Weights of a small GPT-style language model, trained from scratch on English Wikipedia.
Training: a variant of Muon for these matrices, 1290M tokens, 9842 steps.
MLP neurons of a small language model. Each row is named by its layer, matrix (gate and up: input weights) and neuron, and shows model dimensions 384-479. Each number is 128 + 32 x the weight over its row's rms, rounded and kept within 0 to 255. Numbers have three digits each. A neuron's up and down rows have the sign that makes its largest values positive.
Before each neuron's rows, "fires in" lists the words (lower case) most often at its 100 highest values on Wikipedia text that the model never trained on. A number after a token or word is its count.

fires in: "the" 55, "to" 9, "a" 8, "her" 6
L2.gate67:103176100191086144140095160132151078116130115156110131116131117194149137113132173099135156095126103119159120142126142077030059057115100137186118100126142095156151106065106094148142076114130138102115109164120074110109129156140170112178074220142177157159143147097118142109119133106118142148
L2.up67:096150128144183144147169124101174093140127136143116133120108032174188154120110060114139135110128116126099167185140113058082098069108095094148104138117144124122213158114074096124132090113130112125154101153146088136066130149072112144129175166145144179098153090118120115171131092097141146070

fires in: "of" 36, "the" 18, "by" 11
L4.gate280:167116163173118139220137117115111175158219165108163137126061142190170116128141139130170187102170116099142117156150142133153143144147145176082130121130152085169114132134136108155151131030128156125178130094125143134146158147078134088113173144100132072102127136089134094128169123172150149165
L4.up280:154059131155129092098154182134135182129079130089098113103112172089161121125118179110126121154119169143113079139112141120161109072114120110106123163177112137184129080109141129104083129074164164104114095129110085142126173123137194119153136068094066116080117135152168065133171117150106097107

fires in: "states" 26, "us" 20, "u" 13, "usa" 9, "uk" 4, "continental" 4
L2.gate369:137138154138125170130136155081184080146108108118148141134151097192103165105160146142094082130172145069126113051098064090108110150132095081122109132112157088127102123141149082105094131151179086072110128121114119121134104154182169129190165095116127116116118139165152104114181116103133131184
L2.up369:154159153148109157149167134076158091144114116120105146160180098181070178126140138137083096121185147102104161046090083097095074153136117123152123124088191099139061142138125101097071113130165099110111143093095150167130077147166154113158154039091131137088112121149137140128175126132109140184

fires in: "in" 49, "the" 25, "a" 5
L5.gate1012:132144140116054068083159113090083146133114119158131195154112109182165154123150098108113132104141102123081120111135107141148131161122151176157153148085172118127160132147056122098167201047098157088102138140134147082111166107070168130155150144190110112076102144085134086164147164126059167073
L5.up1012:148137148124109149105138167087156089154160108147126125112136110124124098115131126098093197179133140115107090104177088132100125142114099176126083133116128086138085116115141133112084106128131139122094109137170147100103229113157114166108147131104095119102154132172115156133138128159119093111

fires in: "was" 41, "were" 9, "been" 7
L5.gate541:128095124162131148160141095114098176156132149127159111154131099143121129168098139129118084140156172157123123109111121173137162044081127102123128076101144127162178164153136123137113131147174114107152156104093142072120147173120163075166116132121091131139187168098108117124114133082113116095
L5.up541:109162161137069235102172171125131147118135161127083106158228103165147099141104089114160128144132108136094112141111142180165146126162129127098145145134146104129154106078096151119121186073159091105137143066084133111050142130113152135148148135150100152176171136101153115107093156126168130113

fires in: "a" 33, "the" 28, "an" 6, "s" 5
L4.gate837:144174191167120197136106131195099146161145116142101119165129148171136113150132147135117164127095142108150068092128079158118043126172116149135140140103096133127037131092069122136079084084143118075110137114150106129124125124140139102129124145128123188092157136108102139203120114138202098121
L4.up837:126166110124104090170118119191069194210103168068117146164118088097145090137134112150150151154104093147139098119088149108088056121108045113097169091116158085142156144151112106136121091150124142124130125135140115141087096109153129127138124150135113132170156138142139140103090130120084121114

fires in: "of" 32, "in" 11, "her" 9
L2.gate1247:079086169071121116139195146138122173090146105204154097090118166135134141122135137125150117117129144127066124120172136182121085148178181126141123122130105129121066134120182122147126160081156164130111200146159170151136133143099152135118107114133130122085160087166099060075104125141084162137
L2.up1247:075074181053106107130194112127119174104180070202167130145127169135142123116199134139169124136095153141084097094137116161086062140189151129126115133148105107123101127124178125135117164094113153159112187133128139125177155153111170146135119113122123143045170072133091063085137122106116117176

fires in: "to" 55, "from" 23, "the" 8, "a" 4
L7.gate432:121135107167110190121181183106165116054100092166124090114122113158080135091099199070132090147107115131105136077152190115131102114112125101161123115113200116134112176132128228093109124125099155166178144169109112127107116083157137149084136102120164159125082119101139102151167109113106144073
L7.up432:129123120097125167114193208031117144113130061118138100116124157173057210090141101119111115179199110105124112135115123134116116127119115100163125051130202147132158125089109135121118140117100129097122138148174148087116174106184130203166114077155142108148121183126143104160086111092127192089

fires in: "in" 33, "to" 15, "not" 14, "inhalers" 4, "only" 4
L9.gate193:127093116091180136079130110119121120118186098113170128148100096171129081168139135087178198162163173133087169117158119055129148109152133105135112116138094136154137089101155132147151144113124112106171127077169122106040048115131117111091115125140162073151138108121177101077168134088096172116
L9.up193:075147114123094092150130169152164165112124049110110077157134126133115059132133114132155151109096123149192149176095146096148088092127133184130103151116113117174130095160104085170066079106123083106124091087147084178114175113109095077062126178030129058115138131180166101096101135117128133086

fires in: "in" 16, "s" 15, "of" 15, "for" 6
L9.gate265:145088135136129110101138038144092122126161095133116100117119112130107155155167168128117082091163119184133118119122149135205142140118101077158134078121155138081145182115150127097113106116077115085100067095169162094071159183123114114109144131148072139111150171131118173094070187133106182066
L9.up265:197126061179135148095091081136119118129155151153081115102117155101181132111092066124087134140131155171084126135111113096134165099124057129176067091201121166134149119157113146111110083145119130104114141128154200136120121152120140150161192172161186107159085148128128132188117161094096134157

fires in: "a" 29, "to" 9, "the" 5, "accredited" 4, "nationality" 4, "without" 4
L7.gate259:149110127095142123089103190121045142096107138146158139121119137147111172125124152120041139074148168130108093165068107146121089142118134158123174077110094157172102116168142119115072121093158112099150153100116115105104173132080126107046100181072074116113148099147186113126107149146136068090
L7.up259:179100166129102113096059153117181183152148116148135150084154119113139069098087118142116072071130153135139119123141159142125068073113157076080126150110122109158160096072148096126178073088171169164112108158144188197119161150169108026109116086091122059095152132162151144108187157175154097124

fires in: "to" 29, "in" 15, "the" 6, "with" 5, "for" 5
L7.gate573:128152106145092111110192120188108096117160146132147177170157142115126136165076103119142155170104120127112079143103158091133162153165114127072129140100243106122105161120086134146183112139069120088158136093150143143089109156087105118121171154080112120128184086166165177132091103101145180169
L7.up573:132081168186122153134083101136073137139161132143154128085136180136148096148131164079126103150125118107150093189155063120134159151140139107151109148138230083105078177123121143141160139126093158121169117118198155104075132184139087086135203148078114078137149095156131085150096130131159202151

fires in: "to" 29, "for" 14, "a" 9, "the" 7, "of" 5
L7.gate987:093160107111111178161116085145167105122144110109140126123202066119163043110103181125114193095150176121148125098149119134143141138115109143106117129111144116125097092150126103124101149132118151113107124108125126115183217137069145097139086147152142116141110095109196100182098144101095198083
L7.up987:081144119145147147096214152100131156129158113180103105129127141074115103106110166094132159180152157123128097136108115118108183157112091146171109155200141093098147109143132124132112142110117145097134128118116125184160144138098182135152156137150154118044147171044143155125141127135112137068

fires in: "states" 27, "s" 15, "us" 9, "canadian" 7, "world" 7, "u" 4
L9.gate91:122108158089107128153197134103154127154177104120139144097111136106133146083138146169068128139150106148149062120116140124181089098107101143160088137144105140105144063101150097087117091075132084118127138140149128072149161181123190158106079122140104108127138163159124099137192125160143133166
L9.up91:182125070111147093113106158151139106114187129130150126131128154179088127093062105146193090138149163109177162151072111110118114107133115086093109120132189102138140129153179100126085143135091073098124165120118145110156227168109142130139136095142086123076118093141109117063147121129103183140

fires in: "the" 56, "a" 10, "which" 4
L5.gate922:149090111156110175166148136126089121124159106187120077155156146110093140141120083178084150117167135166094101106129175192135128105099118118172116150121130072144123125083134063109148074103159077135166087134138157087109158141152136119076122136147114136132139160149109131168069159117178118104
L5.up922:149160123142207150105131183129118127178139155145090043093171148111112071125116161166120137113141158123142087153101116114139088143139113163147136093197101090124155109103139100189180125073179115112161163153184122152076121105132131082133157166105100082120168202086080130053102078128133115078

fires in: "with" 25, "as" 17, "like" 5, "by" 5, "from" 4, "the" 4
L4.gate426:121105115098089100170129191087096131163133109082183044046123151081151079128116119084179078115144184173151120126171138108075107118066152132110143087119122101082179140115123127146131104118167162140184163155174077120132149070106108166162111114189120157083126130108144122120157137069117145121
L4.up426:108093131154117099135111153133189157144185137120105148124163144148138128141059162098112142124157145188137133092064157164123120124109111132176154125157169133116083138180105147125205122112135083075060204105105118160188123111077117129222145117085101132154064109073165164137180185128114091140

fires in: "of" 14, "in" 14, "to" 11, "with" 8, "at" 4, "on" 4
L7.gate1215:089095108148152114180089136171112088126171092058101148108120210119119125131175105072162158193083185198135105144138123067148114147063154135059122131128148065131088094104152182150103126178087176157173212103158148111171136143140135099124128131136157136135116041138103154093120133118060126126
L7.up1215:108080113051130095082138114163056112103164121170074108101141121145105077128134142143132099141104194165163168160160115125136170143102132131142103159095150127173116092126135204115158138137092121180188186123112127096136157134133079115130166166119118192091170190130140134110121113030096138111

fires in: "not" 17, "and" 15, "to" 8, "s" 6, "also" 5
L7.gate1080:160140101067143100135086095155150168147120065220096090135154143131153112151136143107145136121162071084136188157116092116143120086133114126111141088155149094115110161114202165115111111145102150101163096105136108081124117153108205101128138135134212169116122123082126149128139158126074155101
L7.up1080:066089091082095120127171148113157107133148171152073149097156121114135117121091144086100108081179108120160122157073129000164148088119128174143148150156131149167109173165114152124153102079126142116162125182190092174161089123152149173113106232122118088129160152089132146096154174079115109179

fires in: "a" 90
L9.gate644:134084144107091124179168099131152102130160079112151127120086168137137053116118124076144099095189077088161138113148115083156115110127118107161071153098092088151165078116115139107138113099069094104136118101086177139112155174067132097140112129113178184103110158086208115180115108125139118118
L9.up644:171078157118131120219118118178148039126106180125144126100105118120165123091137138144135085095071091110126099114110130140147077097138143107150156129163109161152100193095130126145180091065134072078120119122131151158125145143099108093137081116119123148093127140137160112178186081173175198082

fires in: "june" 16, "march" 15, "january" 14, "february" 9, "july" 8, "december" 8
L2.gate592:103067142096132175101082119097087140133095142094129158141163106109112142166109106123141126144126114105139121153125060103099091165133146096117099147109183160092120162124216143123100154134137131125159145160162159114071115101090133137093141120136129081188115166152096125078111181168120180094
L2.up592:131120101110187156128085143090100155136122153118137148115130057099176062149143132105148174129112158108086179134107088165153109150079141128133109169100183147112120160150135129110128138127153153136115143121196116158103061101139096138109125162165155080165162135137119097174115134158151144145

fires in: "some" 23, "one" 12, "many" 8, "other" 5, "home" 5
L7.gate591:154123104156139127113099104133127160160088131137148145118124187176130105211139187148164132109156087100134140132157131179111052155061142130064137108075094167106100073069193190115141105166137161137088150091136172128193111102105176146065116152144136135060152121123120134086095067143130110155
L7.up591:177167120097169118184148118134092169136143076086173160192135116086160165157176187138073139131116172120100093104196113133115121122099152156134144072094193098093141147154140078144096075150146166094155109205135126102127162125055179130138205131147130142095125138115116078139127120098188124097

fires in: "and" 46, "political" 4, "or" 4
L7.gate1121:121211120130070146085130127109136157131092137075120167178104152172180146115123093181064159184145142154164149087148080199141102192153128097153104158138111127118108120092117192106119121140141105098140142168101082125080130168157135137093205135147193143123141105127158151148107166103099108163
L7.up1121:159127109133104061087130023168106185179140153109165123155167114209143190133160128158094137128177173172121132115132142181139103159091134156151103166117102076125151140097098084160177075090136134184126126146159116083123101186143069096050128120163160082125111098127078187165136151186063142152

fires in: "to" 30, "well" 6, "and" 6, "were" 4, "of" 4
L9.gate1147:155072114086071122164133127150104114130152123120111088143165133171115142057160172125161136196112108170123108160109078110138119085109132109045054131099102094112066106104124121131124150130164113089154082136134144110054129168062131069115112133144168128055105149128161127167158100094113151117
L9.up1147:156134094127093138151154135151150139074148127113129126115151116128157111100199113124135116114150160088172149129123120116116159087104156150103129220115109115160128085161088154112105137173142114124131161135079126076107131133103195118169159092062134110141157109136126147110135075097115092128

fires in: "to" 86
L7.gate301:154165148096115117114171117136128167147089106050106163108168152157086108090084101119106124118175129085145145061158093121100192069168100105172133073136103115091126163180097117162110118139131126084088163184147140129119101142134124079102107136144150079124080057149124129135144177074145143062
L7.up301:161179135109124164145118115174128217088187111100147102106172140125078106104118145119043142125139136126126109152179120167087127101174077103144104114119208112101125162156116119181077131089124159145100107164134106157132134141185155144155111114126120104143057092147131110146162117100123152109

fires in: "a" 55, "1" 5, "an" 4, "per" 4
L9.gate507:174087110126155076145169133086106074133135148127076153135146153119167067124178166156121078100118079064110173135116091137179149107080065132092091145099187105127129126096132085145082125103099146096118165149130167065182171098078146095099074056109136146118111098123101114190065141076182144138
L9.up507:131125143166171129143154147122132106088104100089083122127152126113142108116144134193139124131104125113120178134170142140162132128099130129086135173129142129127086105134117075063127150120133124140115146072086142115141177132083105105149078088134164155120145116145146099190071120142134098124

fires in: "has" 15, "have" 14, "with" 9, "no" 7, "of" 7, "by" 5
L5.gate649:126119147096097143185085169105122133152133119121135093060119113119139137114113091166140159064126156172038134117078166094137164108089104097193143138213162155138158113109180147142081087115116198158152174089125078187196086072093118189125116130129156192122128083102121131112108133118126105178
L5.up649:143137125070094145084131184110127115147153139133159089087197172141134111170050138167183137137144136096117108137115170149094104062154093117144133066159097117151103056119167103139079111186148132124109146145155169143157052105130132142044184164078126173126110140100167138115110117128146068120

fires in: "or" 43, "is" 16, "was" 6, "means" 4
L9.gate482:119103162066147090134157107123132121116110062133088154110134158140165132119122146098082145131112077190138094136148090096164100100132111136134167136126188104156099137063173179228105085172104107194155144194185156195093107155133125212129083153125136096070161113115194128134085108058120141109
L9.up482:096158103142163153078134101099110167118159132162091173107084129177069173129113106133094141139105110164144171126117106063162101128134126145120144149167110171175164143191196127077108135125103134153157146216133107089112102118144097095158151175126175080134147135127196126160107106137139126068

fires in: "to" 22, "the" 18, "in" 11, "on" 7, "through" 6, "a" 5
L2.gate1199:090153119124132118116126157130110156108159126107166206116150149119130158159097201122146143140122092142166122047121100194130111187189132126131142139106123166169113103086139165151131144124144149108139159070137166094113176125186198120134128081133154120098168144178094128127204111128117168141
L2.up1199:071086147100120124121108183122093129126110057069133125121173143083142146141144127163082133147135150134124112161167100160123155115189100211169146114098162135173155132081158115136089137116145121152116130121143145119184187175157181088100153089112141099130153104165086071162159104129164176144

fires in: "from" 65, "the" 24, "a" 6
L2.gate969:110131162096161134061153140145131149107110142083157089111107185169060106178130182122153185149191101142102107096118146145130108127112148170089128118079124137107118169125183156150108112158145092097101122117093111091112111107077130206108117106139147113123168122122170074127174137137099171138
L2.up969:122100079165115132137131089139120132088075143105203169121200139128107159110139123131131144079155068102054097128114145136112132121136170138136150109083075129118124162181119146058125111177116109141107139108150157143159086116102146130085141131122164129204017126150138125094131134135114138099

fires in: "by" 29, "the" 15, "former" 7, "with" 6, "of" 6, "to" 5
L9.gate1005:086162102147157101125125163134089122150113157166110168119126135131103141107071114154146146126178126149132132064134146091121109189096081098172128122102138115069116106109130151115104149116122150110118137114125094142141124125095113133124129131096163121136203085173101186146082103093140089116
L9.up1005:114085180129066128122170130133105094167108081167134110103127131210101169119131110118116093155092174176159136183103111202146149096102119120160135148127129094176184112144131083142125106095168097106156190161155165200123100107102127148082137143118123065122127100098086162143176108118126136093

fires in: "and" 59, "or" 4, "well" 4
L7.gate308:114130161132186079131147132105123119100077112118173107104147079108090197126166182116161152147085110151163111162140061106174169149122114133129171081169120112132138137146151158143139127170165094139134129164052108147136107108151084104122105160135206120124156134130125157111093177151146110170
L7.up308:116133092185161189100109073162079156081085055169097108142115069162109196126104150123150151162111139138171174175079108110103054153163148138099109153121140152156119133143137138119104097151157140139041091211091104080176100116168140136068127134067167164146148168120123118159099076140199080132

fires in: "to" 60, "the" 18, "from" 5, "into" 5
L7.gate1061:097143176158066164161151125115141101150132090121090163102173162108156190135107117129188130155098116150138145163053195097118116091210119154103115158103094124105097118123182099136146103146138106133109140128105095134093110147108098134085106134139111098150213144165165085110113145150125155151
L7.up1061:209123103073124149176170074111128168066136074093120110104155145112038167143062154120160117184144048080100159130145143121135119104179065169150144141096156101102132155114125145119096130122182139107140069143137125173164146111118130190116124088092121103116139105165149107166125101132133162054

fires in: "ned" 15, "croatia" 9, "korea" 9, "states" 8, "usa" 7, "ireland" 5
L2.gate72:113114124136100119141092128109139120135164198160123111080091076160065111132168077141187120110143148079131046125081083153159182116106143109137154131104163173155150106190138127125113167070147145122101152131149141148169131150074099199143143112033150102169169128120124142139129092074139144154
L2.up72:165085148161140153159127121087142121080140101118125117156140125207126132062177143170123152148132194094122134111087140134165151086164150129151132172056109127190117145118100113170127136149147117149113165089116119146125175118205152081105157194094184114114131176113180088150160141060135145116

fires in: "of" 62, "in" 4
L2.gate599:150126124154115125141089142123137197109155154176165140081095121138141138178147118103170116140045168144110162130188134156077126108113107157162109088166159100074070072038191141104081139081153154144177107070130075100137112163152158136110099157121166158097119073126144107102130089111167115148
L2.up599:142128120151104124152100141122125188111161147176162137091094126138145135181147120092170111152045153149110162133190132161083131104111100160164104088155163101070077081038194141112084130080161157137185106059138079105134104160149166128116101150118160158107127074129139102105129081107178116144

fires in: "that" 15, "which" 13, "would" 10, "to" 9, "may" 8
L2.gate974:105177088155128179089044087125148156065115165131139127101120103116120118124135162111180150135162087123158137149111152163115077089066130119056135105157152106139152104171136146096141102091217060111056137121058170124148066191151182148105091112134113120104166121129150174137115130087143100150
L2.up974:095141113177143165147169111124132149081090144177170056139086145083123135139103115089116160137170084177159098108097070145137070075107161142105119160086130132133149133162157165087155073076124155135102142113070135121136172139202123136102087118140150067134134120144122125114154136126117148184

fires in: "the" 55, "2007" 4, "an" 4
L9.gate354:142088176102086121137175142120084124142133154145175061119051122132177135160115102106110123112134093098098124097117136142133093120159068134142160071116106107116094161113167170151210153093088147111087138132144117098080124115168096159130095152102132155115130097149097127094125111091152184101
L9.up354:082166104152143098181120127199139079067175111217159115159169092177159123131163111173138117134108094159135138092177147151127098128162107136121151179082157121110089166132109185133158052153171152063116188110159146170153149101133101148117106073151111124183131158119180108169108141076103156131

fires in: "the" 36, "to" 19, "miss" 4, "put" 4, "with" 4
L7.gate284:117143150115096078093120159144153079141133112122116189151114166097171118142146076106178174161075099131154203115154096134125159181136074138106105100106151151086098191152140113126153130167144123176078100154096172051102178107129129104126117164071132109194149181120111125151165150095126157123
L7.up284:172176115112097108036172095093148061094154059105105148178080109068099138172075151156161133082092098091131104070146081148095104153134150167056147136117096072112122209109154151109155123119151136136110124154146131108147158127151101162145134167115067097158100188128079150203090134112139081154

fires in: "and" 33, "was" 9, "later" 8
L7.gate194:136149170143151160125133129093072126163133073129175141131166128166084131138150137171157165134127145133077208123190097081112157056087124095114116169126097107146122156141162119157121119153137103142092119098103145110106183176115094072169127151103128138095143128159098141111121040093099086126
L7.up194:107164135130114074148148070092084172105195153158126100103141142185111209151186174135170154147135109107120128111129126096158142109157144180085168129130131064105084078077151124124134149097123072162139152138127119114138124142171100136073157136149145159196142081143092130143079108203180080139

fires in: "states" 35, "us" 20, "s" 18
L9.gate455:146102168101141110156122158141131097120141144154203132134161117095117096098164158109139128114109123138135094121100124157173160129099173074172084128131162112112119122158173129075123146137159095139152112144170121121106060211097131150122077160153154098137186118141108144158133150131179115166
L9.up455:137098086159157088109055124114156149110096200150099127096107128129116162097156169196129144160139181121157162135015062113109091078157164211171113093161163131142098138099133147078075142111162150115143126171152139116103137108139095117141124102137206133084124115159210109108134133192149135111

fires in: "of" 17, "m" 17, "votes" 10, "label" 9, "q" 5
L2.gate73:121085089110128176087139103159140171097175193151143183101133105143130094085100079158141077107089132152169144167152154107121129158178066076160134106084072121108111122116174153098127151100089124152146167103171133130118114116181161147143181119166086125099094089119091100211175089106153081127
L2.up73:117109099114103153160132118157111142154169202130118186086093148160086143131120100141124088102156059201181142166163113070144155140187098132139101108100171106142088114145180191089144067107159124151131150093125125109079184151121140171130134125139148120132131095133142064170196130116190136100

fires in: "the" 23, "of" 17, "at" 10
L9.gate1324:137147050169120049078128166138137052117143083152181242083161104148109124166106118127110178127073145138119123129147151131153154124172142149105126162112135130144092188143087111097130183127152143134146116170126127118119097137137153165131168106185168058090106078095165164100106104171150137102
L9.up1324:165153141116117119116085157142138076130148113181164156109183096162135136166076158121132118095146111132135114109114127129149074112175103167101080123123191148116115180150104104166137186204131162109143105195113118132154156113157121130126159156131190170150107132093126156090135067080151099129

fires in: "the" 32, "a" 9, "its" 6, "most" 5, "an" 5, "sadf" 4
L2.gate1012:172088099094117117141124149126145083133162102086132060146131091103133113170109159112149167152155120111121119081067115125153074134141152137201117175130140140183219089066096071153125139091115137114152159160105160176109065139133124096147123113166139167099083137122145154087132082166121178075
L2.up1012:108122145168093126116098131155173089124158123109093151131129174122145106174105101116128172125117124129123140154104108074121086155131103146156171110123117212118115184122177026137189143127185143131116051101156114199116114102144088115163151163099129134087110108120200140102147159149160108136

fires in: "political" 23, "economic" 7, "financial" 6, "architectural" 6, "medical" 5, "cultural" 5
L2.gate1164:118137095089119075094150209095092180174097152140156172128081109171167149181121082152116129160149133129128130141068122121179103159111102128104140123100087113154120127144151130140110144048110117153064129119119112119094100165196150071153149114167070145179168167132123125111162145178113097173
L2.up1164:116114145118141063105139135092241165134117100057144140155069118177114150085138111197123108124195091137040177119151164117151129131150191106167144119164088138150115152101164144074186167138118088140100145097173135132132112208178142084154118080119149168126111123101087107130099141164151138087

fires in: "to" 82, "t" 4
L7.gate907:109090055145118110153152183160116136098128107068106123083153117111027120096103168088170117122151178119086123095108106126143134081150107067136111065142107097111135159108127148065149113079153155092143129129106137098103126132115146107090128111139142110095128141184161154183107160094150150061
L7.up907:071083134118125163098135120119114189119175067149157089071195123135140125117131131195091136118125090088163076117147076133137112115079142111154139171109170157123159181168149133129102122165121111116143129157143153170179176153086142144131158126155164145201069089099143149158112138163134178099

fires in: "the" 25, "for" 14, "s" 11, "to" 5
L7.gate561:150106147127104130106117118052129095087144134162121137091112175118133175189139088142163072108063189102151175101092115100146099125137132101126155119114103188070160143169174130143159091150166165167111093127104158111109139110151100082131185142145088163084112181127121132140038165109159096202
L7.up561:140116132224089099088131141096189145106110114007183135140116184184137135116099126041105153130085128196096132134134137117159104083125106154101102093128095083155190113066134177090104109130070143090113109108123104124129122131176136122135136182110131151099141157142120123129121171064120096104

fires in: "of" 82, "in" 4
L2.gate1077:186099156122160059123111155131091147120086146084178142104086104190109132169159103110111121096094156142107118116111093107084105138115116128193133119165182086100108102058129123173066060084123112202148101125097118112142134158090151115113062098134206120093092159156133143072167115153168193063
L2.up1077:166072142134163063104111160132090137117074116100167146114091102185095140162164110127095115098089157122100134130096099106079116155115134121160131123189167053096100101077132094148070051081119094209119101126101139115132130130109149086095069102134173133087101171156120149091144109136152193075

fires in: "a" 58, "two" 11, "an" 8, "three" 5
L7.gate915:126133151110146086128129101101130068094151186113111081115049166174148160111097083114117188145125077169174074086114112097086156132094222176176129221065127166129105036132153098153154084184110136164104143178154179103186121142127046098118140146140137091117132094121129089160073125131150081140
L7.up915:098172169091142113166161121135132047104127122129126156115144140113083107086130091127124151099151056136136132108097152105081063108110153119137141139142125145150143118103144123130122078152124118127145086093130138078143070149121131080136129132122055106157120185104144098167094141164155119146

fires in: "major" 16, "full" 15, "great" 10, "real" 8, "main" 8, "large" 6
L2.gate421:163160123131175104069125098122123104106104166116127132145140122158161099149179120121112106114138133133107105163101097129129088075155114108172149116104121192162201131120107123113106155134150087165104116062190146125167135162092101146180161144119110156126137081093145134088139128085128136129
L2.up421:173160123144159088081107091128121104098103176122124146144155123172168103147171111124130106114156129127114096180107098122139078067151105110169145104093110204165205136121100127123109162129137097169109118064189144117163141164096090150179154142110111154116130076085133127088150154074136124131

fires in: "this" 24, "the" 21, "it" 5, "growing" 4, "was" 4
L9.gate575:192150106204096126091119155107146130159192133139197161141112197125117177134098157092116148079149118157170093170119079114103131136135147130172130134122136080154159091131167119165099109182155099115142142117187210132091131135162127147090120113169164111163137131071098141122146105102149096145
L9.up575:127144150190106126146103117128114115087117099124121115156117092126126142167121160104087159092141104102109111131149102157140087130092106121139119100149158066130158088170125135192115116141124125085144105167114170116081087186115154163100140049135144129143133170109129119151167202138047095116

fires in: "june" 15, "february" 13, "july" 12, "march" 11, "january" 9, "december" 9
L2.gate240:070096135153147120122151123120126152110148139078138140161132174063148135151169095136110133111147099131125118120162123141071092195099165107098083144076219115108113126137159169162149120143094132151128133173113117120139120140097132101058109151146138117131126132177114083162138115102142134138
L2.up240:140092131157140148116157096109114181159191149101165148131140144069139137185170101168100131086190094085098105160168103131099082180152182101112056131099185133136108140152124134139095152141115110123136085202161110122154152112089086125099111133105134095158145110130088120149120106127191146128

fires in: "the" 31, "after" 11, "to" 6, "her" 5, "of" 5
L2.gate728:121100168164113144107176152160120068145147115123053130165134117133084147159143193112105115142101092096173181080136092104135135148135104124080059164106171087147152145098173158136138122074151158094104142131151136128131138147140115118142107126101112126113172138159098090132090080077006129099
L2.up728:080162124145134161104145109125085101098139057106084147143106095129119110125157187113118126129138111154208155141141090088089089174152155127090116122156156141112119127142100092103102088111112122091128110110102091137074185103106170118132065157103118116128133178138126117165101103116114119126

fires in: "among" 18, "under" 16, "of" 14, "upper" 7, "over" 6, "initiative" 4
L2.gate825:147142167079128126134070093130121150150093128132182123140112083131090083154144097181130136126081106180088181159152155131107115152108099135144100127133104129092105125126151154113082125019148144130148090066109100112099128160115154115089151176057152108124143129172159115137158099146150124133
L2.up825:138147183109118122129052101156159153132122134141183142132103117158122075162141104188160121149101112169091175162152124154106090143106137153156101117116118122097088118099178146123087128007144143120123117084144124108116126171137136125099145186094140122100155096157132111103126123147113132136

fires in: "her" 28, "the" 19, "their" 13, "his" 10, "this" 7, "its" 6
L2.gate589:126135127172105107121138110110148088107086100136164063093125193111144103202123140135146154068149191142065124047160155129168138110164110091143182104181091157090150113150214210101078103102078151107091147063102080086151141159149189131131084116160178138129167098152094082120079144135133113176
L2.up589:169211138156089066150153161121084140040093126118205163145075139133150116232118125177130128117104163180097145108193106141184168107101126104097141114104107143116183104169154190091159120143138100134095145141117093120153104138095138111141155134158121187139128097131166114125114100158135155121

fires in: "for" 28, "after" 10, "by" 9, "to" 7
L9.gate1051:132141130122132078113131114144116142090159104174158189188135090190127144164174127160211115152089104123114141104110136073092100150155102124196118145086172113155103166119104156077177148096107181054139174103100062126073147156094181065056163159089136155155159126110201142118079091138117188119
L9.up1051:138128112079148125126156093170117118137091133198152092166167146111136125125121156163148126131165148097162124199110095101135144202160069122118123156164113081113168130127114160152097133098123105160119091110117134125124126149101083155104132157147091125085078136129143095180164102164138122032

fires in: "the" 80
L2.gate103:147136093166099146073170173168081099117103125121169093191134133195065140114116212143119153066149141115145163151163117182071085162176153131062069121100160122123191161130182140149111055130134111066132136078145100096102128096132149154161078116195133135193093085105125075116130126117130168107
L2.up103:089114145125120139116169124147082095158114101120162088150176096157165128087118094128147140103145142109090142166133090179090111157152148168095156126120158146137171135130144051117107141172140120123086079121122164125141155074130121134145133161139144122206143088164098102093175098105144110107

fires in: "research" 49, "of" 6, "scientists" 5, "medical" 4, "college" 4
L2.gate1147:138149104147141123158080083140107180103118118154123150119097112162154117124117122117110108130100108087040123141166099136091062121141157160141099140126173087109127139090147096112147158162128157106141094107092111120074095150178181151102085127110126175095164116137113099098190129154158145133
L2.up1147:159103113138139138142155148157149166080116081147089118151076179159150179088182101099121146110098159109077118120121083113060101079111150139160150134157177161133088184108139125165106142154141116097159094133092138141117138112173144174096132124131143195147163104109102093152135127131123167118

fires in: "it" 26, "that" 17, "which" 16, "what" 9, "this" 7
L9.gate1185:145109088084129142128141102159180110138147139104163134105175125083064174197124140133098162153106113148134157117129178160116088134104174146068104133162146107133138074137182211172124127127203129079101100204166180135121092143140107113114135099122128109124187098121149119143104121110061132116
L9.up1185:160143114185200121125087089159119100112130097171178095126096112116109155136133149126138097138144112138119138091208109131095159144122161103042144093144131066114092083151176155125071111127167105186120161188140153107075154145127094111125162093098186032107159141179124108114135152125157149101